MLP neurons of a small language model. Each row is named by its layer, matrix (up: input weights) and neuron, and shows model dimensions 213-340. Each number is 128 + 32 x the weight over its row's rms, rounded and kept within 0 to 255. Numbers have three digits each.
A block is one neuron, or neurons of one layer that tend to fire together. After each block is what it responds to, as a language model described it from the Wikipedia text at the highest values.

L2.up295:080087087157159112144136115163122141163131110153116153146177149147142117081149156146190152058087131146110145116140104100141087141135133105089170072124131169148116162138125110121097136185145139168141129116132188150113121135121144100161053166156095081010175093178176181158139152120082097085165084145181191118139193141115095079143171205102105065114127189087108177125124153125102103105094
L2.up464:122118151181156119142120097135109144158106126149126119069196151121119089087102119107120104104121156133145136145129158065079152103177153137137183081137128133132153110136147099132150112176135159155105197138134134141117095176161132161116097176097173133122121074157073157100132162127059120146114148131149151123119111052119090151113124114130109080126137170108122194129090167105081136099113
Responds to: Words inside multiword names

L3.up377:142104102153135151083146142130164134101191122157124122191132110129144134150094161137139155125128157051133134070076112156105140123122084162128138095099135126142100162092124119128157128121133173038141112147092107048129097131150177124099154110124120101057124131188089079141086153058088174138105165159171213119158167133132117117116113096122196096154131136096099029202124150167087088147134
L3.up609:118173171139131184135153121109102132107164169158142153140128164141127117169107119123138128099097166121158105154156128123202084162127102133087111113152147138140114105115202132138102142104138125075118145145064140077196106160113188041096199147103146148118066091141121131141174162108141186186125151156199086097112143122134149141126126154155137151111115141165130185127134078121109082165109
L3.up703:129155171187169170116179176138135138145155057110161109125109122125125120140136101123088114112140159150108148141109080142143167135171120125153156147168123090145105124093174184131102168100138140139137162138120146093117127115129173096111176182117128121099112142078121169139174180129141182169110135205169204089126153104182150079107133139135141137115067132154089150184108067134118065177128
L3.up783:183128119191123191122136133152073135059111116078091123127138102112065146068159120147122153112094115136109116132117122174160170175145115159164118131133146161156088158089203119169148147072127130104132084093122098156109120123122104109128120135148123137127108126136099145112183164148084171144123170106144131124122170102139096146170122224112135098161143131134105132143109137122089104126113
Responds to: Table cell endings

L2.up219:118136058119189098135117119145094109187114156154161153170153158109134131074120142175121158106118096084164178179083110097116116089176196108152107115158138095117133125137131135149119099083162130060116081135170190142133152159126165154170083157142098133096154135179139110156089149136139116151168155164165152123135107107129123161116143157117186104138129096096149156166138157163120106102130
L2.up606:138130056158142172099193112118131129126180111149122133152126140173146112062144104084124094133093153124143137098085138134075099108154156115105095166124128156135138135165120121121115110097105130134145082145141131124107158119170110102095136080145091096085178130169080198132092129115127103178131172122162163127154120188120112156149120077126167197120119180119109124160083168141116139062156
Responds to: Articles opening noun phrases

L5.up39:126111079155164178152105093099029097060133122087140106123161167113123101125154137109092094102089089132112116096122131143159128124151176147058132092082150193128131143131071131221116142103066159110130158148165076074126080111136148109144141114096140108123146071197133132142123092083111065142113150120122101109143176147070128113128119116141171094146166156079122104141098198149074163094123
L5.up61:152089145094087207123121086142150147164140150183107166153106100106120075081144115111121149117072086166162095134126119151122178108132088173143154105107090111124206125141083143100137161117090085169175096130112165125152117128134120122101049122089144136110135153177130116145096152068046133112084135196157145175160123136100174097145153144140122148122146205090098093139039187121155103083135
L5.up115:142081095162128124101127097085135141109151111137163154098140201138135137136132171142127129051053141120110169107111122161199129074156156142097076127121144189135137094147164131131142169139089082116129135140144181117116114106187125142151113168129095100076138127197111084090120191103108112140075148134149132125150114173128164151170134128104162084139182157061102126130111198094132125119115
L5.up142:142134103158178173137098062090144127160151087136109139119103100140132105160192104091100096131096162139182198046133129077153136001135118191111171149105129076164142193137142184111162176076084238186126131139140163114142060137118132112119089102140080133116099131138133123133143149163051136141133170109137138203108185159142155142119134200133164146138123132147126102131060222059134182119157
L5.up618:109147147219180131139100118127112139137132132192132123181125120125151106104123155115170128132095121119163104075157088129120134031129076185087210091102130151172161128126100151146175156128137131127135116149149117167155115096135159147066095146091167088133069089127169141102124138158062104176118123176093153175191129145112141128186186126122140136121179112082136133124104153071129139086133
L5.up841:122112115118137161139122070118128138130082099101084163092093160120139048132162088098116172158141165181179120153106172179182157077082176171068147119125119116166129183109116183144144134102118141170164106119141088141199128132121105121107115077096102113139154161125103147088140169114117127186147124123116123153140127216190182110151171143116099139128056138139122107080070178141120184099122
L5.up950:081096129149129091141163134128194098076144103117199114155110132105129115128097104117140071112116177154127086121111137153135078076139086118144150149102141178145170133134142204175113152152135092112171163147126133124152144137114096096101100124086094146033136128158047178167141104098110150166147211087161116120133159167139195128130130109144164127145144150093116137084164169087111120071145
L5.up1158:190061092212101031136171116119140149129156154115156128128134154094137107146094059073122130097128164099129063100126197233139124111137173148094159085090142118122129144103044149142124131115066184185121144157100110148172195108070108172146090118112131156120136114139188177163184088110137111142024117126124100091174148112101061140134090094092166084129107180085157103095103119103101152061134
Responds to: Word after "the"

L5.up24:083146103122175175134128169171109159054168101118147050070069145117139109137115101151079170152139161133137140204143068188170239088106088129203105072111108116096119141167164157113118128136150111122071168125127215139145081177123097163112147155144149113073110141137114153119139156109096132159108156138125183088101119103196117145078192126119161145149166154123212117121126052124112141085171
L5.up31:106149178112062106090149156096141123153163087121103144123100108133125109156087130198121097213149116137105094135055129191163180115073136157093126083090134144139127111142160092124104212113164156124155117114133137149146147134122160138140170154124109122096186116101117146156143115115146135109141153126120099106128123090145128194112113129135156143134117160124201138132087102112132139155148
L5.up188:081149127130139166073255125158141129137165116103120074143064109125139084127092083168052102181139092142144170111091133158097178128160110148142159120113159140144089158102141131179138147127118151103075156138188181138163063137065166139145164144115144069091122109125190110160084167167112161183118126191088170133137130137116138184071155142134184173119156068117182148119098115119104160110133
L5.up466:096115093146131125039119177168137101119186117131190065123122176146134124163091125147051097141145112138142127133075134144172199096107109115193140107106125136145115112121117148153130144062105196128103177127136152154133112185140165080153172146083152080130090127120153137149137125133112121174119088139060153126147127105202114197123174103112173112117128151078167201167139159123122144118126
L5.up541:134176156109090099093126135122122103146137097102122089140075126120111161067129078116095167182120060082109111088142140177077187114107145093123120126151143130129114162112157110130170134170131134084111172117116128115117108166123118189114146168167110030115115175143114173072101104138119099131126110170057143104082148116163117142136150109127178139116131156120203170118135121080073088148148
L5.up656:116178147134123160076152155124101125150187111110128143113117100110154113176107117166117142120106105134088152159121114118083199108165140118166141212070123096118121157139079152112138084123129097078140166132142125116158136115096075145113115167124227119111105135151146135119138134122074158121093133151186128121150166107073144154000055124110101116115129123138101103107130108105118106152151
L5.up746:095133122158089150058206132151156111104135065093165116076087136120135099159125090178050147108152157168104121146140099126119203123116147127151136106096174121135132118136150148093108103108134172074072165139177181095143090166117134128170131200099150094103113128099155127165166132140114119171107176156108160135075112107195157197092154143096175080140152130148182125181120102134122148099168
L5.up1256:117171170169076137110181164151152099141125131110158089111096182074181128140110152123053126127183130143116104149102177175142135143082150164152063116116150113161163132101149154154093145177062147121091151117192129117170153160095143125174108173148192078080112121077116154094113121112108111160106135148124150128153119167185137125132213103034161148129048142132152132151145097128108147188144
Responds to: First-column cell delimiter

L3.up511:055156150173121150102135124115162129159160144175130148164116133110119118088111090100171150150164123187159088037090087144138115157163152139064089085082145151108118112130185145124109155136129173097179168136152192213133127145123117138090118151109099126096097132183164115126181129044109083110105118112081136128110164132101047112164112124110143149148147125084146070175142076152125089098134
L3.up793:077150130205080140123124150137124100130111066195155117117117088124154101075149111147175174123166122132131137090096145104146174142137143099086249147179142099072192161126139125132105183133125169143120122150124200167158093108144211086112131085113143149140102110182198127158161146091110132106089158139121151129183158103088147081164180170120143123127115124103103168144142144101056087157136
L3.up1044:103134114182046120128187104134113114079127132184161075172095131120089078069159121139171172136140131141143109052077143109096111109120132158135142085132178059098172141105122113106084125144134130177141093144122129080140164130112148117127091113116102178143079128153118162098121182098174120117133114095134104168177101071084083061116075181125079115105102065097150138081147161113056074121156
L3.up1141:101087138134118125120155111075092136125132110196180088120156100123105093118149144117167061107101165140130081111060127161105112080108160126144144105158166156122156143107162147124103101135133165172134096179100149085161146147091131100092123160130110118091151090134105183141175117141131179165157144150119140152148147024107153104125113175100068173117107150155145144131143159119047076195097
Responds to: Preposition "in", sentence-initial

L2.up472:134217216119145111080152155147163127176115143111132139177131099134144051167100106156070120101163131158140107112093134084151074136122081104107115134118116091098125084108107128121115189095148116117108149179155114151136094141108131093127143186146190185080123153143128114140169138098136163170069143168117255137099126118144106158138110103131117103140110144060173106126171088162130112124134
L2.up1274:115117117111121151059170133117125114155187178135156134147143054127179128094127122121158092118131128119160131142114117090147118089157161148107170131141153148105179124155152151135104187145177153106086075133169126208143159197100111104117103134124130138115135163148186096141159107127147119161054135050115138137133111144158126122138145132124159158169180173101140149181110187112031134163151
Responds to: Paragraph-opening "In"

L5.up41:112122149152164135069204174161108126106114110164102101196099129091141055131100158120162133127120118135106100092086099095142117138115134172109138153129127147135131119133129178200141182157118127123101158139160099149123153121034178159140094150185129105124192116175109118098090145128027152172138080123110134143134138062127136112135170145119132163116148138127134113124124196153139105134110
L5.up92:096123104097101125101198167135183115117109104159128075112096123047094122140073163119135135160197111114097097147102109117151130127147071186130153115123146119132164112148063124191076110148105131125144126137113183226143115154107137089191134124123134143076163193172144150090109124153106159096121129147129128126131118130116057112163121073123160142140136106147089126105083196171042105134125
L5.up220:122099068153102147123201099114105132170149072135127092096106126128141114146080149139105170147089163133039115186130150203117121078122147129137196113140122112127120119168136108143113096140141169140089149142120184129117151107044126154166160150170134144133116079103047105178161124134113099164175104099097179104133103135139071177124146141063154121130117148120149121118133214158075060122071
L5.up247:195079121158093084135156114087130140124152116174108165141142100126081148121117200150171104132150178091118079142177120129094130112127168105136135084109142111084199167165061138169181108114093153075139136116042107094116167119112149117132033144084097111150084103159103115122162108080136128149134079130129157146151147108058057145087196152118165123124089146138188085112160203181083124131189
L5.up630:066063131130076074145140132099109145130141159106120143106167126119134036143140102114124098155165109121190141122086195171169099148102128102063119156115157107097135127124129112143088082135113152049093130133174144128107154118069130134140083097107093117100194117116158143180204104134133095120101110127152109112093138204114055200117158116097156108104173127119128094151112139146179176076153
L5.up717:129136139159196120100148145116109129134160162136074096169109092114138122057116160110117117139129136089146153080133142137140104119132156102152157082114157144065149134136094092156135125157116124040116109123118078117200118152077169205174103125138125108146121079143111151084098106096157122150110120061159138117183130114113028166204189096084188136133133157099137078134076135126114133121164
L5.up889:081069109210156138101157094094146115070126080142131074135114155156133113129157108047157124161182189128093105123140147107120131058115144162126198058130156176107135150237070126131150086149131138123100117130157165095075115158065083106151094089134071136164096123137115176132187106095176118171200064120101144138120136151092098152110090133117177123158095161154120110077085211129127141133111
L5.up1041:122098111112132119116158176143149122143145105144116090130120156116098108113087129170155142188154163128144086131138148138150130123131177140127093081122183112106105162121151139141121156070117174082109140130100131106094221097170133117161108153155155141167105118123132050134096086133081125153116111147136148109160107062162124149173159110109125109142111088086169092126115162196120122130157
Responds to: Start of quoted text

L5.up64:132094103103127119154141171116121131098125144126076159148102094096113154116108140119136146156149133123111135113085057151149115126160075185123128112096123148127143092179089184138141109160077130139112179112122095157130151103156210154165076075131175133143098114184158125054131077155107053144071148141089150140113129124141061100110165122124135078147183151130134024144140147136086160104075
L5.up141:160179158111139140159179102184105143115110138184135105180094103055109171109112123144118137097127102060116133200073155113164092116141098137070077095132136126100150067171081086091112111157122143049144162146145144136172165116171247107127086084099117089145124108146088111113086093197143148182125147181110113142138094144138107126169134148105157124153124154122122170117117145140042138122177
L5.up233:123125073101108164122132115173140125067175115097054115158110097111127148148156129115113098086124136101125126174096091150176102154157091122135093123091109118107096110178170091139113124169133169100069174129106041119088165151152161109161080102147099140094126104084141150147121151157139068120183093098113099101117054141105090105113089130136086143162099145152130113187144162179064160141083
L5.up893:098156140148161076123093141115134124091112157098105140162112071126147077122168161093155072125174114124122109140068072113103105111118135116155124060118138174095188108157091177143174161132140124100175140140179112217149157153113178122165104105106149072160105119128071134168088153101113109203143159152139109086108109134116101118116144124137140084118152210093144142135096123114125129044104
L5.up906:090033126096107156116148122117133102039164159109098078152152132127128131089109152122150172097154099109109179118075125113157132100163088143170168087138136099092148084171074130128140129177070169085144179112052122109143120110091215175155084129134181148134115099159149186082060078167124047188156142197119117074159120122085083094115167165110140088122153209129082054159080122124148140129159
L5.up947:083126107154122153121145130141161120076160138094107087190119181099119130125111097170145119116104136083097151149061097103129073095171080128154100134086191124096148151164152127133105122171140125141086138117153094142165106132142194146221093127146149101096102092131168153089077106136154067136142110165143142112109083126085074089137185170144124081149076129124093029137116178142036132138176
L5.up1079:139123113126090157111144096149090109089127161139137111116062128124128185131158120136140114118125141105141130126088046163149085135133043152201095063102160138114153087205129070146156165149133094089113182110104155151148117103160177106166190137156113160101173077133134162122148134143123159074126134144094109115182135088086085087139186111130164067125159127114094142152151125157142129135139
L5.up1252:088090139154131141130120164140146115078124163123117074223087124111080120086146167143189087166159105100148097138024145136136191139118111183152130066107148124100159107142089130147147160137138133017188134110104113120172137134097178126143077042111179078134091111128138140148120142151092150148123131129135163102136106125069130143170144116135149163117061159072130082140076157099134153098159
Responds to: Mid-word subword pieces

L3.up12:145110149146131133103139119112144146151216143147151123125122025115147134119147135147093096115141111068150153140153136135149152104087216120076181160153145154097148144166223095163093137140127138129084158140116186116146130154078129171174177198149174116088085120159157114110138138100094128106162114059164161163126144110114128124137105135105131057138158143107149086201108156081092107170143
L3.up522:172121080116164181080160130186149148137113131081181130143116057141204083156124117131097121151123132141102119202170178130093129095147092107149142088112136135132194128107140050139125127167130136079149152134148125126161139139132089149141138151154130124136086102096114072131137129197098090127179100122172141170140111145106137164104092075136139054152106079143134165162102170117074085214186
L3.up1080:125096159208140128095169143125068086125159110136153113157149191147122129105132148114093162105086167103150119091114165186147044115150093153036081171144120183089109137132138107144095185187128160136070139124166140102112175116154142135153081119128134129134116125152122151117136175129100101148156170133144150152106102078089116090114153142137147114139111086033191170132113145084099061115134
L3.up1096:129059109131110171122198104150156137138195147112158070119132164122098041137106148132110119135107171148124126151074146147156143113126240125121144127059145168114132163118153130127042111124114104173115100138043154122124133122111113049189137174152122124084081121119141132090175143107087127123126124110167117177162169108090136130117135150122127065133193133091123106164155142126084131130128
Responds to: Abbreviation periods

L2.up489:131097129098138118146092153146168153146116115106069131095075116164094172141135151194116149133126128110128157172124111118116093147124141125080118100143134167098195100111150100121132133131167116103124189150111155158112066131114118160137057173175158171122142134115109092135155146151098103093156089172116140150148137109105139114069141174122087106143107134161101139159120099187122140148140
L2.up673:159045121126119117117118137119175119122064144160098145080131162154148125114190135149027120139159131047113111135130121163131143138170162117104111107174126120117150207152209091146119046107166075133129141139126179134136188143098150121167133235118128143074154108135089131108166102093142165115107128140125116141187120129163094155102102148126101107138151153161142060107093101163122086135128
Responds to: Words inside titles

L3.up185:138120133118106124146083138117141122127093150155100193127151093118105147079209161099142124096123139137137146120122076123174074131131100134130117124166130186129189144172117163140140125194096116195137129119120125218070142140125155156160094120148113071087166101098195092117131123121083093144103131115126140169135115144114081127170152132123137122134151159114112134145069146177111162124096
L3.up498:089096121085101161111091103161161160110114130183082141092130120129152122064134141124164148115100173112137179130077082095182070085189114125142172072156136164115129087122142156115131089114135113134084109148182130203104122150085127207108100052114145122126124073106180179138133156120099113161149098183113176104168163165141139083153184143141129133115122141143111104174092118145136095116066
L3.up672:156069105143132106094192119158119148134152193138154142106110086146176146148137087132157096129156107059148157115093118113133144110138188145045128138164147155068128119155136132136075149127130120105130142108136130137141114148096130123234110188186158146097115101085126173186116146081098100132188144143148131128147137149100149114162136150110115034131178165115080099198118132170018091159136
L3.up763:130152139140130156124141116128137122093107136130137138141108085136198117069117134080136078099085124146110137095095129077130151093143137117100192116114107196086125131128155196199113189174167110147165159156146182169034107139157107130130070158141135132094108114113168163114203163161096157146210142096084163146113191170090164077191122163102101129127092151095139165130152148139092115156102
Responds to: Hyphen in alphanumeric designations

L2.up268:105152060139122154122177159103169125108062113086158168145117123134142136172100102085175112111111144135147149134068109116111061097141152085072179066123133158109198098128104110155123160153104083187119148144112139177167140149096118111090099184135156091083139103114155136114116066121143142130079135155118136161111145157189130113169098078125144142137089138084109123158131096149077147131152
L2.up934:092131149142112188115115132106098133191103124109137163162149151107112150112138097128147132077111063092160143138109125074114123146173144107063089099178150135141140166161112111161143185174113188120151136126142114103107120126159168127128075148123167109114159049156178099135114081160095091081128102126139130137099104101144081136114126095108156129115096109082106112137136130137097139140086
Responds to: Abstract process nouns

L3.up788:130125116151103133134127099086134120099132100121183120120085081119144158157164114124145123108127115060161191147095086094180167118194167159141127096097134153063140100170150152132113100143129127198167179081143106146147102153140168176210064181142128115075114093115113132139116091048135149118150122102170135183170115135165065146127110176125102148160107159106064091123112229177135184220111
L3.up1073:125133100156081123138177090129177116116104161119059148069088081120121145131154108141046138134123134089095119147098165101125128129120206093088132126120135168108183122108145101160150098094133108127084209113093124178142078124101124123225106152129141156105141111130091150180119119175130087107141136107137168176127083137146137128064122190116112067143096142188115142127114136224079116152144
L3.up1143:047123156066119125116144148138098131184125140150162111131117094100118101138155150153159124117118062121151115158132143127121109104101137130156160066139145212121201081126131056128151090148141128120104124134152130155173127137140158141147111228139169120126122100174108107149100088189077125109247083103136122157150110134147146141133119167113070126137125109174126168118152183154117088186084
L3.up1250:103109140132090154140128122142164167122086113159092126095085053145093186149192178134152133088153120095143122092142123120174145151143139110023120134116125169111151140131123111138097135164156096157149188107116137155117096128128166116145086089140163127146136099135112127155103108151140170146175121122142132155113105080125153115154150216113149136085099114110149133110171153164046151204097
Responds to: Title-cased name words

L5.up209:136142112133122111139224125105148143166107181141116121170133165103147122123137108144135093065050146133156078137076181169142120101183110141083141138138206129173098132119083133164066121125139157153117111136097150156104118122128135127209101108120068158116116077157154147142186094095119107185157175146093143147147186102193122124111138074059136060124142107084175106134138093149089148129124
L5.up312:086060175141083106139106087158150113100077168079056127106118147141147121097108138095107108146178104135110153134106095142109132156109124089096120092119146197133105078132062122126104128115156136126065149126144107124116120147121073150106136102147128124175096148115135143117140152073164099119161123101118166087154170136124067103082137086157171051135121148161147116170116082140170093086133
L5.up354:154080149138155106139119086150118131158127139113104136051132174150154122085113118102117147151089098168136126171090142153117130150117204105098072136139145192173046061148078103149105134124138126110105150130117137117093168109114120126138136126160123127169118114145119102127137087103140169140149182101093090107161214160156071159090131064123137075112099144154148130152071098065136098144127
L5.up372:170132125076098109132125147181168118056171142115119143105089124116117082163100102109116137089117173146102131113104121104181172175099134132138137109080119123116119132135163136151116133095164197114113105128106180119140113096162097142115103126131130092063104163120127140097154157108194130133113095103134117127142219179091081121063134164142071143133182150103109086144076102115153170108098
L5.up634:160161105111124115119111133066124134130100135140117155135156139167084148130166112167095130197190201105141118134139186124117108112105127090131151152187122121055102068175124130123102124138170122091087065150158144117104117103170160118113154138135081100166119128152123109145123034103117124115155098124118101146140226135091136184149105112102196122132174081110178066115176129046086165085168
L5.up827:136148095161085216120107051130127111090121202123108119099122142106145181127108110126120137123128069166118136150112137119116124133130138130102090106105135194195104054117011133130121078171132080101136145120173156172158117111151175113093137107147147133103141107100116106063115146136172099094146141161129077173130132140129136141108149034109156138117093107152119122111088138144103171126126
L5.up993:189135152080085105135156130111105105110171099136146130093138122143127141135143111109116138155127138116181106151098154175109105115149173129121114132083143158113092185157057132071154111148108079132103167120157123053127143158148147138117114178133142131114102109150210168161170089098100139052152138091088108128176194112175073121159093115137084068134106094095142166165116165053086160069167
L5.up1074:155104098154126112150156071140103107132118104118117148086131129097152105119131130120117134103117131142096134154114086123137167161097162102077100113060133186163106146141088130117077131149147125129129061149088125168067129128166133075161131147158096077108112098123111139104185113110145115115115138173139153173134168135167090143075139152133088115114119192128122150157101134159064177156112
Responds to: Determiner after preposition

L3.up318:126136112164149163118125174107145139131146106121171142128141122113163146117116119119145147127134174126112147102119089147123089078166165145144164145169143102114161144152083188126107159051169198169103152104090154154090156124126138175140124140139183203125125094218180151149116176101083104089109139164090095136161103122113163109137140109108140146113150074053097201118103209091133130174116
L3.up444:133178107147137112110161132121132128128044130138159205117105195090108082112147132135139077076121140086134126123064142107112105117125125113048141130140166171142163112137107088125089113146142161156100219143077135202128131100105063154170109108122139125115120126097115120146143162104118101142127164161149151186146097113178106163138070138120126133139136155188108163113129128115086076140126
L3.up453:132089123185153165166156156115146133123074106115091194132129161113120160113124141097103106117129233110131078148074149142078128091140133120152095086107129143102172117159087153142101146112092139181147086149077211140135126152104128109157056147146129166133113130131220132107101100088099194162074112141107184132105127095215097146168141114116105072126120168063129085118146164130037107150096
L3.up1052:139193151083181150138114206130154128122114113153076175135134150153098121101130116128134118099091171069114102140098110086132125099126126160092192127119145159105206138102098099140176101120113108114113136123108100144094124152118074137113104148129156114164143127136140107095124155115085140133146116118139148183113158117147087105165126098118069114129110157137157110116136149152146082120131
Responds to: Abstract noun heads

L3.up845:141141150101137122150135142202119133157126093089153126150058138124128150132111127134112152082086150153136149112128102090110110112077069096115144120172131100140255153120133100143167084158160086183161125121132104154152088133166112172145152078141141106101106152168127114089119150121087111128177076172181105158172110166121093134148170124116122113126109133147145126116178183133078148156133
L3.up960:116174073144126131140143125154165131121087074122105144125041166151126195144169107137112070103105128128104172193142053086124111091115123065155158087117136122122192093152122126114177131186174096179142154156052095141087107138125156126059069064103158136132116129106104114116174146114130049149151085124143112098149076111124111160164124136119134125151054140176141117140141130155116165129081
L3.up1102:075177126113103139148166149152116122123139111122150166138116126117124168132125188163103152098135162099141174102122110148144156071133100136125157089109123088142187068155144112132162100170143108180133166125099129113144112133157144143118140153137208105069149149099107103091166135125080093136131120135116164198170114118124172153116137143124134112150079139155160152156187096151109156147100
L3.up1254:179146098197142190123152114155135097144116090159143168141127132151120170169186137136104127080065163111147129186134049156143124091149193132149169123149143134133139083126152129157146093166126072191130135122099123176121069136163105151143124089138113170151059143092119098168187210144120116102198173188148157128066144123145203140052093157135076137138141130169127119115097122146054067171138
Responds to: Final token of multi-word names

L2.up508:116138100143116191088127112112155124164157187110146165105146113101082095155109169125048120140079139119160169156157049141160077072164166091080125085170114141093138145172135076133131111143165124203139080160089060076140120107156109145086097132108191171166131141096161117109169164177119136185140172133159115147147139079156144130069095126136094087122146095140086124158147110110076139187071
L2.up1183:130117107136100145118141159115153117087168123155153192142087145138148168189130144114123173083112109100146147149107085118106090109138139162067154057102130109127200143171050127119161133062154143145078156108118130128104126132131145159162096135143217162105122098133204130089158138116104114143157146117151148141186071051143101115101101123130089070141155193147060073137148132185073164207097
Responds to: Word-final subword pieces

L5.up283:127177170070112153102126123159077098104112064097163156075139170063139129193115038136082061106116131127087128135144092171182117110150117088149121193169133125147098126168134160114121162116101122151158125118074189141091137166099107061139142081178121106113098146118148166114131124166144132191110098093152102139100088176132180095100152113116168164147132107179109145101132112135140154183110
L5.up383:156106107199155144104114093164119188097103101102122139069123096135172170186143093087053096121117129177136131184157126150173160102174143062111125118104155167228067103083126160089201128138146144140116084122149095141186101152109152151102127137133112040125132151084111109123149139141133132190112114118153148210123122158138126159135198109127134116115097088134108130095122130143110156093080
L5.up396:106124111173148131120130107103118132115142101125131171065148190111121124175086119144168071107053131146134100190124121169189072009153120121134142164068117153154119118109160165154134187145065118119157136150117127138086084130141167096124088039134117074082174136155055110137119134133124093184133157134181099162205139188159147141161147181104102110115124151127125132078115182070120156115115
L5.up582:141150073108077128138129089179156140144172158117129171079082108124104106171168159166110096124100128139092132153145091104136144153114166054081169119104126167160204166146147131129080106128179131191138118139075148186116099142140082148129053131152124105066146107139063172113169144133098141073116097143142110177086131154124126141068149198120123093133135172146121153154156120135116111130150
L5.up642:069145109154135093121108072115145141156168076127106142097145142107124127128141154126153110102095159145153068130113179160169143080109118151157094144101117179146083145075149162154180168103125090148122120126153121143113103140135121135075088068119104100122167119150084152117106195134071106157111153134133127234128131175177159146144156181116116099150166156126131116049115148101154136081128
L5.up859:135141131156119195134186148100132145119134106188137179149088210083095099133098160117123094110103118138109138106141149137124117138142148086082146144106113105137163131110116175085142155203166070127089130111184148127111125133121111172092066087126146096034099129104089128121175185126120113111121153150135123209096129128166094123082161173115099112145159152099151145127125128172122169137165
L5.up945:134088121113155133121134083088069123100125150125157161161167194074110143201179098125119125064079111141141128167133091177172071146171130156131107117131136121133108090123132148124140141133089137122115152136118187129112147098151151094165118112181100112080184096122095145156142181111089123161129113106145158132154137194090093147134220189093115078134092144143146076092118147125126135133109
L5.up1066:165155126096145112137157102062112158111184118083136177104116145079130151163109093121060172111126113105125123205129074173151181164109139072166123147071145170151114149146117104101112087128079098156149143132096102132107095154103135087138123129157146069148157125127090184150147146080105142139125108125136103196103145078186133174075121132121119134154184181156138134114162079185101125132086
Responds to: Word after "the"

L5.up80:101140143129137140114074090167100155086109161092110125124135134147116179152142108094130138119148122165176100188140094118127163070103131124167201066100122120147155158159115209142179132156139129146115186135102086146130102186113115173117118140183178100095149126173153143177190182093104120166110160139181152160092135135092106117158144096122107091117093159149117108145140110163161127146109
L5.up348:084104047133099154128132083154094144090065164134135061106100111141175123143111101094078122102101105131140155140126155104115163099130104162182148074043098112120177107109136143168194064139110143130177121145112174176061122135117106103099123104154128152118160161123150130189149158142120073142100114170140097130120138136105067140159190109097131120147110146082108100166149205119126116124096
L5.up445:102163109115087147136128153110140143107136072128148182137118125105148109114153066140122138103138132133110152204153121156133140111137156138149100152042122152128143134139142146163174130151129127163137175136148086156151012121135114160148141113138107136077139154096110158099102193090125122178052148079159108164143174146131095186131117147117151135148042170156125121096125146167154120115100
L5.up450:103118104138168150131110110160130153074129122140113127043100124159139080114118121088118148166092165153108104098160144091104148122142186126145145127075140203117112089095105193164116170119137123135148151132142137163096127102104113114056086148134157138064154147120124093130146105163133182128157139154119136141101164161139107157113067143125133149137072144143120143136076098126077127125115
L5.up572:099122074180115079095061072138182142128144075098195119037141125141154112136149095122068119133166149130136179203161133130147131158055184122089190083021141152166141148146115156148149126085144132127160145141134124132090127150069048131092140135131140141048106161093131133169182129127144092133168141143141152155111143133127102160079119132170165093148070125134137162176101095177154173160075
L5.up1023:132135106126080076081157138129117134170125107108145154019127094145195107170118081176049160105139118173141130182142122099116088154162188081102219133089144131142126114168132117131124086176095081183109137128135165144137063163106067131189155191148116112095113148054151149133160153122136118114103148112136118177125143105134140151088129098139078108154111101116116216173133101117135156121125
L5.up1081:153119132108182137107108166111145118114146113081186166065087121161160121111114136112137119081152151142117173138113083103111144095201137100127164101109119173121098131127107172122126169169090112188153145147080130168166070122135154126130129093113177149099129137101113154104191137154131099113117176132142102156087101125097144120114122143122148120124103166150152179212133110176092167166132
L5.up1147:075123145184134096108139089134201131132114129064123131096178190154170133124140135136073123059147120118146182155131154136143050106171156111142162097063172115146180128141134104156153162145147132169149123108122122121080131180135087134085140101146146174179144160150131125161107132146164115152063112160132134165144127136094123128172131150159123149120135121125140146158134130135195124127081
Responds to: Proper-name final word